python train.py --num_hidden_layers=13 --hidden_size=256 --num_attention_heads=2 --num_key_value_heads=2 --head_dim=128 --intermediate_size=512 --vocab_size=6056 --hidden_act="gelu" --norm="layernorm" --norm_place="pre" --norm_eps=1e-05 --positions="alibi" --qk_norm=false --attn_scale=0.0884 --bias="all" --tie_word_embeddings=false --parallel_block=false --extras=["capped logits"] --init="normal" --init_std_qkv=0.0255 --init_std_o=0.00499 --init_std_up=0.0255 --init_std_down=0.00353 --optimizer="adamw" --learning_rate=0.00149 --beta1=0.9 --beta2=0.99 --weight_decay=0.22 --lr_head=0.00564 --max_grad_norm=0.5 --warmup_steps=312 --schedule="wsd" --decay_fraction=0.794 --decay_shape="linear" --final_lr_fraction=0.0 --batch_tokens=[32768, 65536, 98304] --max_seq_len=1024 --doc_mask=false --train_tokens=304000000 --max_steps=5210 --dataset="wikipedia_en"
MLP neurons of a small language model. Each row is named by its layer, matrix (up: input weights) and neuron, and shows model dimensions 32-159. Each number is 128 + 24 x the weight over its row's rms, rounded and kept within 0 to 255. Numbers have three digits each.
Before each neuron's rows, "fires on" lists the tokens most often at its 100 highest values on Wikipedia text that the model never trained on; "fires in" lists the words (lower case) most often at its 100 highest values on Wikipedia text that the model never trained on.

fires on: " born", " name", " from", " to", " he", " originally"
fires in: "born", "name", "from", "to", "he"
L3.up88:142123114143070108127077157132130169134144142135100127158137125158133133153077115152136125106151149180124125132138116134100144064160186120121127145118103108117155121145130133132135151142172128142126125121167143135073097117172112118112111112135177079147127141169088147117166129146136100163146133082127142116121142165117100105080145121172139105180106093153141148138135140138161131137153

fires on: "On", "During", " On", " While", " In", " At"
fires in: "on", "during", "while", "in", "after"
L5.up360:153107111135117092082146148144108121147123100117061126115144110153141139139139126150147150111114138092127126122113140121109139115123123127135111132113152121127147161114132104072153158131118100138134160155139157135097127125161123157131131134114131158137097107149106141080086113126136112141115122178129090124141131099177165088127126082124126121113115151139118123128135123118187118138079

fires on: " both", " of", " all", " between", " two", " Both"
fires in: "both", "of", "all", "between", "two", "those"
L5.up175:160122138152164110118151133130128146148146129127137131134101109161122140105120105155141107128131146073102111149103102148135074122115117119160137093112151088148143101134074137132135107122112076101138149132110132124102134121143117084118123145095087100141101145165132154121105160159166154156154129126121139133136174107142088101139162091141139144113119085184165126164110136104128128127133

fires on: " all", " All", " of", " among", " Stud", " called"
fires in: "all", "of", "among", "called", "allen", "douglas"
L3.up327:149133103131181128148105158141128111119127143128048146103119120108135124152128079125167119129148139126143116126137105101146099121123198125127100137143150123136139123148112148127140171097163118133145098127109147110147109126133090092149119158112122149122084106155142132130114144159167127120131126084127127158110101150148155089120106097132130168137109141165140141168121106110141126095135

fires on: " for", " early", " in", "ary", "ical", " of"
fires in: "for", "early", "in", "of", "documentary", "small"
L5.up470:122124117117120119105139140167102125115114155129082148082139159137121123123145127148086162160142131091153145137143132133132145138103139163113131161185090130146126124127169142117141188117112133124156091106119172066085136122123110128129083159099138152131070116148147153101120081147106136138134100113157134114107128117131158127091101155168116124097098150133123134137104070105093099142141

fires on: " that", " who", " we"
fires in: "that", "who", "we"
L3.up172:130183120095099128085122130113111114153117119116148113158127104156150126118125088142115132164189152121108112128092103093110123143133121145159145171131122112039159104124098092131098137108117118129126134128112103110118121120134141198123113105119145161146153107136134132069124108128143124115107120153120116142093160157104136083150115132097107133105151154161102157149101132067138153127131

fires on: " to", " that", " Website", " can"
fires in: "to", "that", "website", "can"
L5.up438:101195133126115116144139188075092110124126119116147133100085197123122088147115153126129167135113098102129140131178129140111182111130133115123153103116145162108161115115140114150125163104140119126115142125091115142139080153135132113125163152135127170120133172183125157104126110116142092113138145130146096088134104116098155148148115136130145168159135119111126118107166107115146106082134

fires on: " who", " that", " among", " how", " what"
fires in: "who", "that", "among", "how", "what"
L5.up382:119162122133116099110119145112132088148099098125166149154120134171155126103149115118125081098168137091077133131164146132115119146143116135139117126143113089113135106128123105125138118109120129113129126158098134119163140121108131109131150149129128132110137139141130121151138139123152138112130134122099181169109107111147081122103157123093129167144093158159149114091147080115138107103149

fires on: " of", " New"
fires in: "of", "new"
L8.up504:135167107115143129107136155118081123091158159135098149144127160164149151128131081125111163091117143121141131132141133118101151144181108151135113103133111111189117145146162125183115133104183105084155076116114133112138163131149121129114135152150101171120166109130165138122129077109130119105126113105139126106114093085163120124086132128102119135114094089136106177148100077146179123125151

fires on: " and", "n", " or"
fires in: "and", "or"
L9.up154:101109110142108135142127151120114144134096098139120142086154139086124148062131116096147147157134094101139131124122134105153103161190097095135131111195115071109124139124164130119141078117127089151095113090129120091079099095150111157123108115109140174195113174134141119099086129161112115113118113117101156154118105143142150148124128154178136135136192077110159149113110098118139136136141

fires on: " of", " the", " that", "l", " World"
fires in: "of", "the", "that", "world"
L6.up263:119152147142120121106145157149142131109127115135100129109115140158137119124145120118086146150166166102143072129115123053113121151137129147146113143132163118115148093171128152195103130125145122071112102130077178059107155121144104126098120147086150107133110102173136173075132152159146119118115111096189147124107174144123127101100147115084145146101121120149111121107111115106094145132153

fires on: " to", " may", " could", " would", " did"
fires in: "to", "may", "would", "could", "did", "mayor"
L3.up268:084114115158125161112099109142117139100094114144110127132142078145165127145123092143139162124157170130132136116101087089096112177095082133147147134115121106143113148156135155110139144104148140117128143146101160114108127140117111139093108117130144149137175114123141127093106117123127149132076119111125146128081118147093177106125130172144091144151113133144165104105112139116144129138135

fires on: " and", " was", " by", "ice", "ar", "ot"
fires in: "and", "was", "by", "vice"
L3.up481:133105113142141142146136194131108114156139161175094124099130128135124098121132163092084137107119096133150123119109151132137159132141106092139122101095143128127127146174155137110115144108159141136120126204114137118089143120160091145144095132132145117143126133101033142131139125154103149114146110126102134139122118154118125138086126126152127128146112107086122107164119117161165135110079

fires on: " that", " When", " While", " As", " Z"
fires in: "that", "when", "while", "as", "although"
L5.up370:162149094167114113103159115173129113145122104154071163133117105090130126110171098092121136135138122104079086128130126144079153102141120137099176106162135131150104096142128115163141129100110140139119140167124105128104082154110114077116149100129165116141136147200122113108121130147153137128113133125119100119137180113131131096122112175123155135130121126141140155137127089079189107162140

fires on: " also", " by", " would", " will", " were"
fires in: "also", "by", "would", "will", "were"
L6.up283:116116157122126084090133145141115143118124078144130125122182156122154124139126113150079145123146151142116131138111103061080186117142074123126079171154144113160097119157131109126157140118113122141121127140126118149127153144136098116124143150104148158146128113108158119109096104068152099108131116120137183130111143085120149119134101133148126147090165131131120138132127089113142148097084

fires on: " in", " of", "s", " at"
fires in: "in", "of", "at"
L9.up364:122185147141131113114126150109105113133143141133154154147115145156122151109105127117118097075105147121092147138087150080115164134136128135120107107097134144090161106135124120075079138106150170110126121148133118135111173159156149089150172140160128142121150113135079129125112142075123112074120134139122125183103119109163122131127148139087143113141098150180129082114166133107123095143144

fires on: " as", " with", " which", " where", " and", "ing"
fires in: "as", "with", "which", "and", "where"
L5.up128:142136121137095125130123123140105113108100147126138142134101152139133134121107172136137135114145142122075090126139107107128133132138123116137143163181128072123124135144118132172124146130123150173117130173082137151121116117093115090126148112152118124146099110142119126159145127121132146161111141214177173118088095148141122082115158080143095180086133151139140079142161092135131091091102

fires on: " to", " West", " East", " her", " him", " United"
fires in: "to", "her", "him", "east", "west", "united"
L3.up413:090156160120125171094120102125092091151102103123111164123143163177148117148132130124120120112107126118113096122120143078132132137160114131125140109130143152150178103202125131165124130121119186102163125154112135126118150089157142164108110142153133125114122074179131149111135097116129127131127127133119130162148095152110165095129136171113111157146070079148153139135161122132142145132101

fires on: " It", " He", " She", " These"
fires in: "it", "he", "she", "these"
L6.up58:148081133141107094096138168100121135134136140134103173103157159143137101121116119128135098109134143091135104106102112116090132145128105132179163115116153120120142134130118109117130121127137129150168111170132145125101133123178109120125134115153165079130113143186109168110093111136146098149101136144101105165096167113134137130200169138124145068160111097123131144116145105088147099183100

fires on: " at", " At", "At", " entered"
fires in: "at", "entered"
L8.up376:102130109104122124123129121144122099143166095115123135125142134192137145120169133122150137101163123155104142109103103101108123101111119145152115120122106141147110136115137129087124135098158161090141155138137154130108125102152139102122144147122157106104080121138080141127146135182146094086123148121129117147137154090120139109121132123100127162131130112172164078126131120116138146128114

fires on: " the", " of", " other", "ill"
fires in: "the", "of", "other"
L9.up211:145116075162137090100130168131061124148160201117089155087127119195130089128122099100130123154155138121139135117132111136136101116137150174140117130120138148070146166163136085140115099130136094114151154134111136116128124097162153123101134128113129155111113131121098152084125117127106140116136142162172123088123141082109119121130141142164123114114114115160129136141136129143121128120145

fires on: " of", "ri", "to", " des"
fires in: "of", "des", "puerto"
L6.up122:112143110149167133144155100083129098122118116161139137127121186147125098161132124105155141102146117138181163112110080135116118126150124129136116126122159074134096126158129158096125128100139109092143130141129135114102130091176112142101131165142128156132124134120110145158160071100135112073147128094128133173120132161135167120138169110113112138186106125141148114140117095116141114100165

fires on: " on", " in", " along", " throughout"
fires in: "on", "along", "in", "throughout"
L5.up17:088167157131109123125124116108107106135161150149108152117114130175148170135144125157150147115131164107140104125111141125126130135125145111140131126100155114150106157130094128114117188120143092126129140132138174146111102103108148158134123147136094128135141102162120157092121142113094091106145133141142094151127155124143139092120160083150124145116159171110148117180150098100129111115087

fires on: " he", " she", " a", " it", " for"
fires in: "he", "she", "hectares", "a", "for", "it"
L5.up160:160146139118134107090116169125144129126108119177126132131160141154165123162106101107121112150124141128119152127117100138100162148158086135133105133200103097161149123156128143085136125139125109138142106100057136126126120149161149152153106134148138150122096101099142155127108105078092160163151109126104133156094147125105091121161099150148130121129094113146114101111136054098107140133147

fires on: " In", " in", "In"
fires in: "in"
L6.up186:119138129132100122113150157127070109123116158115135130120127145123134122132131146145155133172096131060157104134109124098113143086152128157108144121149108133143116131143116151110118183089135130114141130167135130130100162123126102161088089140128126164130127129144103183114098114111125118101113093130109104166104119153143101111144162151201127109151130130125110160094104085147114143128095

fires on: " well", " and", " known", "ash", " described", "est"
fires in: "well", "and", "known", "described"
L3.up111:124141116153142098130131146101051139098102108171139144157144109165096107164143123111126132118168104132147130105128132141152154131139109118150148115175119091138166122145153121099095147084154096155118119153127126124116151146110167146121136117120124108176164127114112134097073126111161126138128107138120115129137099123104175131110112117184127142126118096071148108117099115096147134129114

fires on: " people", " men", " women", "ars", " not", " Women"
fires in: "people", "women", "men", "not"
L3.up84:126171142154105176093149157115132136151115094104093150148135120145155150116100089090065153158124159145096131109081122122100126168130134129165148120104133107102175099135112063138110110163142093147118106138079127083104079123160145158134099126130152135131118073131094126081127138129120117161125129139122128136124183132126148094150107148096174123104117152127110118153103145064110160129126

fires on: " as", " and", " with", "ides", " have", " had"
fires in: "as", "and", "with", "provides", "have", "had"
L3.up418:068100122116106125137096148125105147130153080134140138107121122095146152134130139127129140122146139143054097132150094110147130120110135129143133164113129104121081152155096119141126131184097141138131156154087126136126115112081148098109156099133156132141118135176100110110116120132136123132070137160125131116092134135113153088117158090109099122067136107143159131145140117112168134105112

fires on: " may", " can", " would", " could", " to"
fires in: "can", "may", "would", "could", "to"
L5.up109:114134147115103116106160152113079130083136104114160125104125158177154137133111106098115167124106180131133139131175082078113159141108081134122135133107153110126086117141107151146118136137108155131123152162086126145096147094104110143093120150111137143128129143147138118121123102100123095086112138097088142160105119165112136109141106160177066168123130142193129125130140095116154139110120

fires on: " such", " known", " described", " considered", "uch", " but"
fires in: "such", "known", "described", "considered", "but"
L8.up361:124138143108126105134125145135092141144121138088098114081147116115136186170099127140128140156129111091151105139154098127124169154123169136158140144100127121132129136132126129139141129093111094117114126122109131115140142115139130136062126157097157165167102142143118147137105138144140120122162132117153136128122119142103179122091113120129150090126097098124159135135117150135129130125120

fires on: " the", " The"
fires in: "the", "theater"
L6.up114:131136089171107112119118164088118128107109164116152166094149191118150134135127128146142110103135100116129119095117109147110162099151105108172115102161150063115127145183133150147142130150177117122162141120100110133072163125169141116131114138172106155106128133092125150135133129112146143132113133159108152101136119107150134153172124138162092125172146135121101105159160061176161126098145

fires on: " on", " On", " along", "berg", " inv"
fires in: "on", "along", "zandberg"
L10.up192:113127085120099107165161105158088129117137129126141120153148128137159109158149168086132172117119120162121112095087147162157150118110115166146131153121104169138116144137118131138132135130186151125109144105102171101148101126117099147125138106145159111154141116118147146120097100128135124161142112155067131152126129098109125101139169121138147128128109144107158136105166088109100103105126

fires on: " for", " over", "ed", " at", " within", "l"
fires in: "for", "over", "at", "aged", "within", "bowl"
L3.up284:116131132113072176124106098167129137111133133170111122121112135144139170099159138154127137094123109075120084136170112100130067126131137121107131137116104150143168099190112138150072126154116147130161125132121131084143150118111102135139090106125120147125121117174122162099098112157133157143080132123165129161093148151140138047098154143135129119098121116141152144108157138117161132167109

fires on: " at", " the", " hot", "At", " in"
fires in: "at", "the", "hotel", "from", "in"
L9.up130:143141111147161140126122135120118126134096129118130139164158112156142157128140146115146108128143137146145157124120142102123092103143154140122138118114117125144129143153136151155093105103144130074117138137139147151097142142132097132103164124163124134111117121132088146144127048124086138114123132105120114083124111133139110155131152128117121184143134141113128145138129091104154135150130

fires on: " of", " on", " from", " in", " between", "ong"
fires in: "of", "from", "between", "in", "on", "wong"
L6.up380:143106128122121118105140101140078078149142133137125132127108129116141143165149152130126110145155143111085094121118120127147112088148135120123150143130063117143158129169150136139125142095160111116158114152156175124138113120115145164137105130129130123111098119145133160121128082152126132115134138145137126124146149147175121116133118121163142107141108120127131116120126088158104149134113

fires on: " to", " from", " sl"
fires in: "to", "from"
L8.up507:121142105121111112150141145086091108145095121113109156155131113152127162133152086129123128076192117112123127126065106087121086153130160128134124137114103067127140151130095125164142147079162071123140156120126139108113154125122149152152121144126166121113109131117150158103109145123148148103112137148100116122125059141097159127103142122128109157135081136144123110146115100131199132106143

fires on: " be", " not", " can", " have"
fires in: "be", "not", "can", "have"
L8.up412:115146121089099130116141182104146096144114098141128143140110126137146100138092129106107150122107137107123153104109133174066120116105123102147164110129174131113120148127129129111161161146138132118127134148105097150157116132143157150132123122118165173152108161194091110096133135153172156160073159110115152125132143155084159102115114138122131160183108104116098126120137158098132148077137

fires on: " under", " an", " out", " as", " there", " born"
fires in: "an", "under", "out", "as", "there", "born"
L3.up206:171113100159113118075156146145122122145124102155128141107164114152133159101137091153111109116109126144153113137137141094104153127100108139125155160133162113170133109141109093099143154115102129115112097092154137129148126137150085135139104153110151176122058127184113141113112143122108108107135126089157122140122151148127145110090121101148169174100145137133136151134124138134147145119058

fires on: " but", " who", " how", " when", " While", " though"
fires in: "but", "who", "how", "while", "when"
L5.up371:138149146134111105109114167117134096165109093112165136101115143155122116117161119162122118119135158093121159153081133089116165163146090136145100153148134125147151123162117117098146131098105111126105130173106144131130108121166129119114125125119124100101112123160086163118143112122141110147096151136123139111106124092137128130135136127141152133157127116125144111142182111084138118110130

fires on: " not", " but", " while"
fires in: "but", "not", "while"
L3.up404:131134117101085133120135153115131142135135086106122104121094149150148127169131104088123152155111157123090105130111113110116155145104153106168094148130155098117148144140138141093122115114126099167113157131075119141129097135118131127118125123132145149154133128131107127045111124125121117128109163141109135149058136132130171099140091133141110117134144155177093116162121134100142120094131

fires on: " an", " An", " one", "An", " two", "A"
fires in: "an", "one", "two", "neurocrine"
L5.up1:142143101150144128061147157119132114132099076139101134132157140144161131128113146139064095147104179144139105130136126140125128124164118196150133117121123175151114069153121086116118105132116135108123069117128143103122150129147113122137140184137170126104092118159144111126131117133139136118122117092144118119149177114121132127148153136102125126143139114148176175143101109107109119138119

fires on: " at", " by"
fires in: "at", "by"
L6.up511:146159123128134111121132128154114154114152156150115119121114139189148083135168170092136165097136141110095049113126098142136102102103149100119131148119117121138144140137086139175111123151147143146107131213123122120119148124164142123164164077145148126148114097103134128124121107150138145140142128140130128086095122117164134106133168094111131156133103173116150122149183124086135111132136

fires on: " which", " also", "imately"
fires in: "which", "also", "ultimately"
L5.up319:134176139195111114093145163123102132115151151131149119168099107149123130158082096147098113134114160102081118127137118098140147176147060133155116124128154115125116144123109115114172161123106132159150137150112092134133142149127150127114116144109136125147128150158143120132119155095161114118150130133131095168081154116094089113132099137138153103110140123134124132102149124162128162154110

fires on: " more", " rec", " one", "isc", "Rec"
fires in: "more", "one", "so"
L8.up138:128086105149116145114132168120120126145096141130157151166141164122149084084117113110082151105141142119121106129114121125109090103113120169147108125145146090145150120142116149135133135183135065131132102113131103112074108159125105143159127152101124160140144129151136123087150162108146119108124104098167114137126149153125138093084107097134118145093101097154099152141134120111154139153149

fires on: " a", " and", " he", " was", " He", " an"
fires in: "a", "and", "he", "was", "she", "an"
L8.up384:161127180119101141147103125136112120125129158104160116139137098160154094104112116112081139114151166110115106130087116148118116098089147150147129128169155061086137115176146117129159115122130127090146126163107082119086131132142117141116113145171176100129077177121152146119111143111151166163132120146120121164120162137078136125115169096121173153135107091134148136138134095099167162128105

fires on: " on", " in"
fires in: "on", "in"
L3.up387:089200129155119158128140134177085140118126153136140174109126149112139150186118150117106165133146125167092099105139114133127106136144089119108134117150131071133105120144157164146174159153142084114143147135153134121139117131115086138088114104125132111137112117149120127139094122107127131094134140130145125129136095117166095139154178144152116142134127162108116102125150062134140115127148

fires on: " to", " of"
fires in: "to", "of"
L8.up86:146121108141070123119143114138134107080146132086103135128133158104137106133163097149091149120127146195119109126124112118134138144151142102136124154140086122113099118162100158152135144114126150143128119090097211120097162104101099139140078125156129165110162110122106158123157155120117108069100132113110158153098118083128121119111133095101132122141100119148142139130134093082118151089118

fires on: " he", "i", "ani", "ai"
fires in: "he"
L5.up313:184114094111123090137144173084097098107118129158091124140135161130138112173128154136124117147096126130103117129155117130113144129127135111139139134130115127124138085159125105115110106128142121178114118131137165075101146138158139130107136129110144106173140082125122125126095122140105137152154084129108128157101129099108115129129108156167133102147105122115135123125155084117112099114104

fires on: " which", " while", " where", " when", " When", " While"
fires in: "while", "when", "which", "where", "the"
L6.up474:173133130146071136061130142097096118152120115083143127109120100119170142131145133171167114136136131168115111116154111134123124173131101160178113149144134113126122118167101142119080134139140137150118146122136139113090129105130114129089118156152114204100119118159124152092154114124108091147079149155126130132106100078152097142102158110104108114153146149164146109160148114149132121116150

fires on: " to", " not", " will", " first"
fires in: "to", "not", "will", "first"
L8.up439:117116122106084116095123147100085101108112103110102121135119187134171095162098138087079151113158148138109118127100104118119138101132113147138133155149174127088120123136105116106147169151128105144109109164138116117101127140093117162132104144186164141155120112147140137126106127119147111110093128141124121164090165104108145077122104129118130144126113145173113133114150104098142149112092

fires on: " This", " When", " it", " It", " While", " he"
fires in: "this", "it", "when", "while", "he", "although"
L6.up141:142149139116138124121109117144133115107120096132155139111130149138151180124114089141125130139107159104110121129112150080085165108132121147142085139127133148130143077137125103113121116107124133137123103174128140114103102105143121124108131111102154126141127103144061134064125111101113110169128134136107120141113134084102145162137115138136136156159146118111134122143155102125110126083139

fires on: " the", " The", "The"
fires in: "the"
L5.up269:132133096125115149092159125118134132105118165158094133110175116131148128126134088143117155119134158119146102116113126135084135115165091148139141084138130104112118112137154095079116143146175109128139110151147127119081163147164108138133066073159107169130155112138090131095057139145161157148121078152140143087148175129176127140182127123159111105132161122116114087129124107155153136136124

fires on: " at", " under", " both", " between", " up", " around"
fires in: "at", "under", "both", "between", "up", "around"
L3.up400:097200102141169120119133063121121112108135177112132162178129089102084129168148068141141143111183135098146090129072091069129072103100120095121117161129134123134186174157108133126144149108144151116131143130161134142126085129121131113114132135103130124114120099111129153125120145133142115153096122131138107148108097124121147095108129089142144168095128131117159095136146147118145123152117

fires on: " In", " It", " While", "ach", " When"
fires in: "in", "it", "while", "each", "when"
L5.up412:126095119172096094094160150156099121160107101134069162132147132146137144124175130134131127108158142176158102101106118124095147136144092130140132135155171098164156158126156135084154110146146146153118146109142133135095123148106066169119102126197151166144091108131099137060113134151151135119127146125102092146138125125168165113140107108097136113119123146124123134133143118112143140140125

fires on: " with", " for", " under", " For", " as"
fires in: "with", "for", "under", "forces"
L3.up101:133148099129144173114135127146132104110096098156118095126095141130121161097125118107124143152109146112128143129141121126138097108131118139093148146144137137106108151146136154106114154079149141123127123133137130130092160082130082141118111090130133161145110091137106128126097069129128096112101132104163106167125183156153112125136107123120098133164172151139083128134110101084133131145119

fires on: " also", "ly", " only", " initially"
fires in: "also", "only", "initially", "never", "originally", "now"
L6.up357:130106092148109146143132152157120144129136110126141093128124157149141071133092113152093157126159130136098107122114114161116123173125074109167133117102146057148091155154050113101162171123114135142138131158096113117116108155143106101108104167139138090185145139124158123106141167112139156136149136119104128159103151140154099095126105076140130096114127120123145128146128141144114129111153

fires on: " and", "0", "th", " April", "s", "st"
fires in: "and", "april", "4th", "2012", "2008"
L9.up453:135107136149148131118122125179109136091124133137130125125095072193126102116103167106125131103143143115094105139154094097160114139108133124154078082132111154142123150133191112130118105144148118124101152129178118096077118108123125117101090146150124150149127102117133165107067095157118111157119098180133168080136101133162099119148169112144113139144165153111141107115100148138152134112124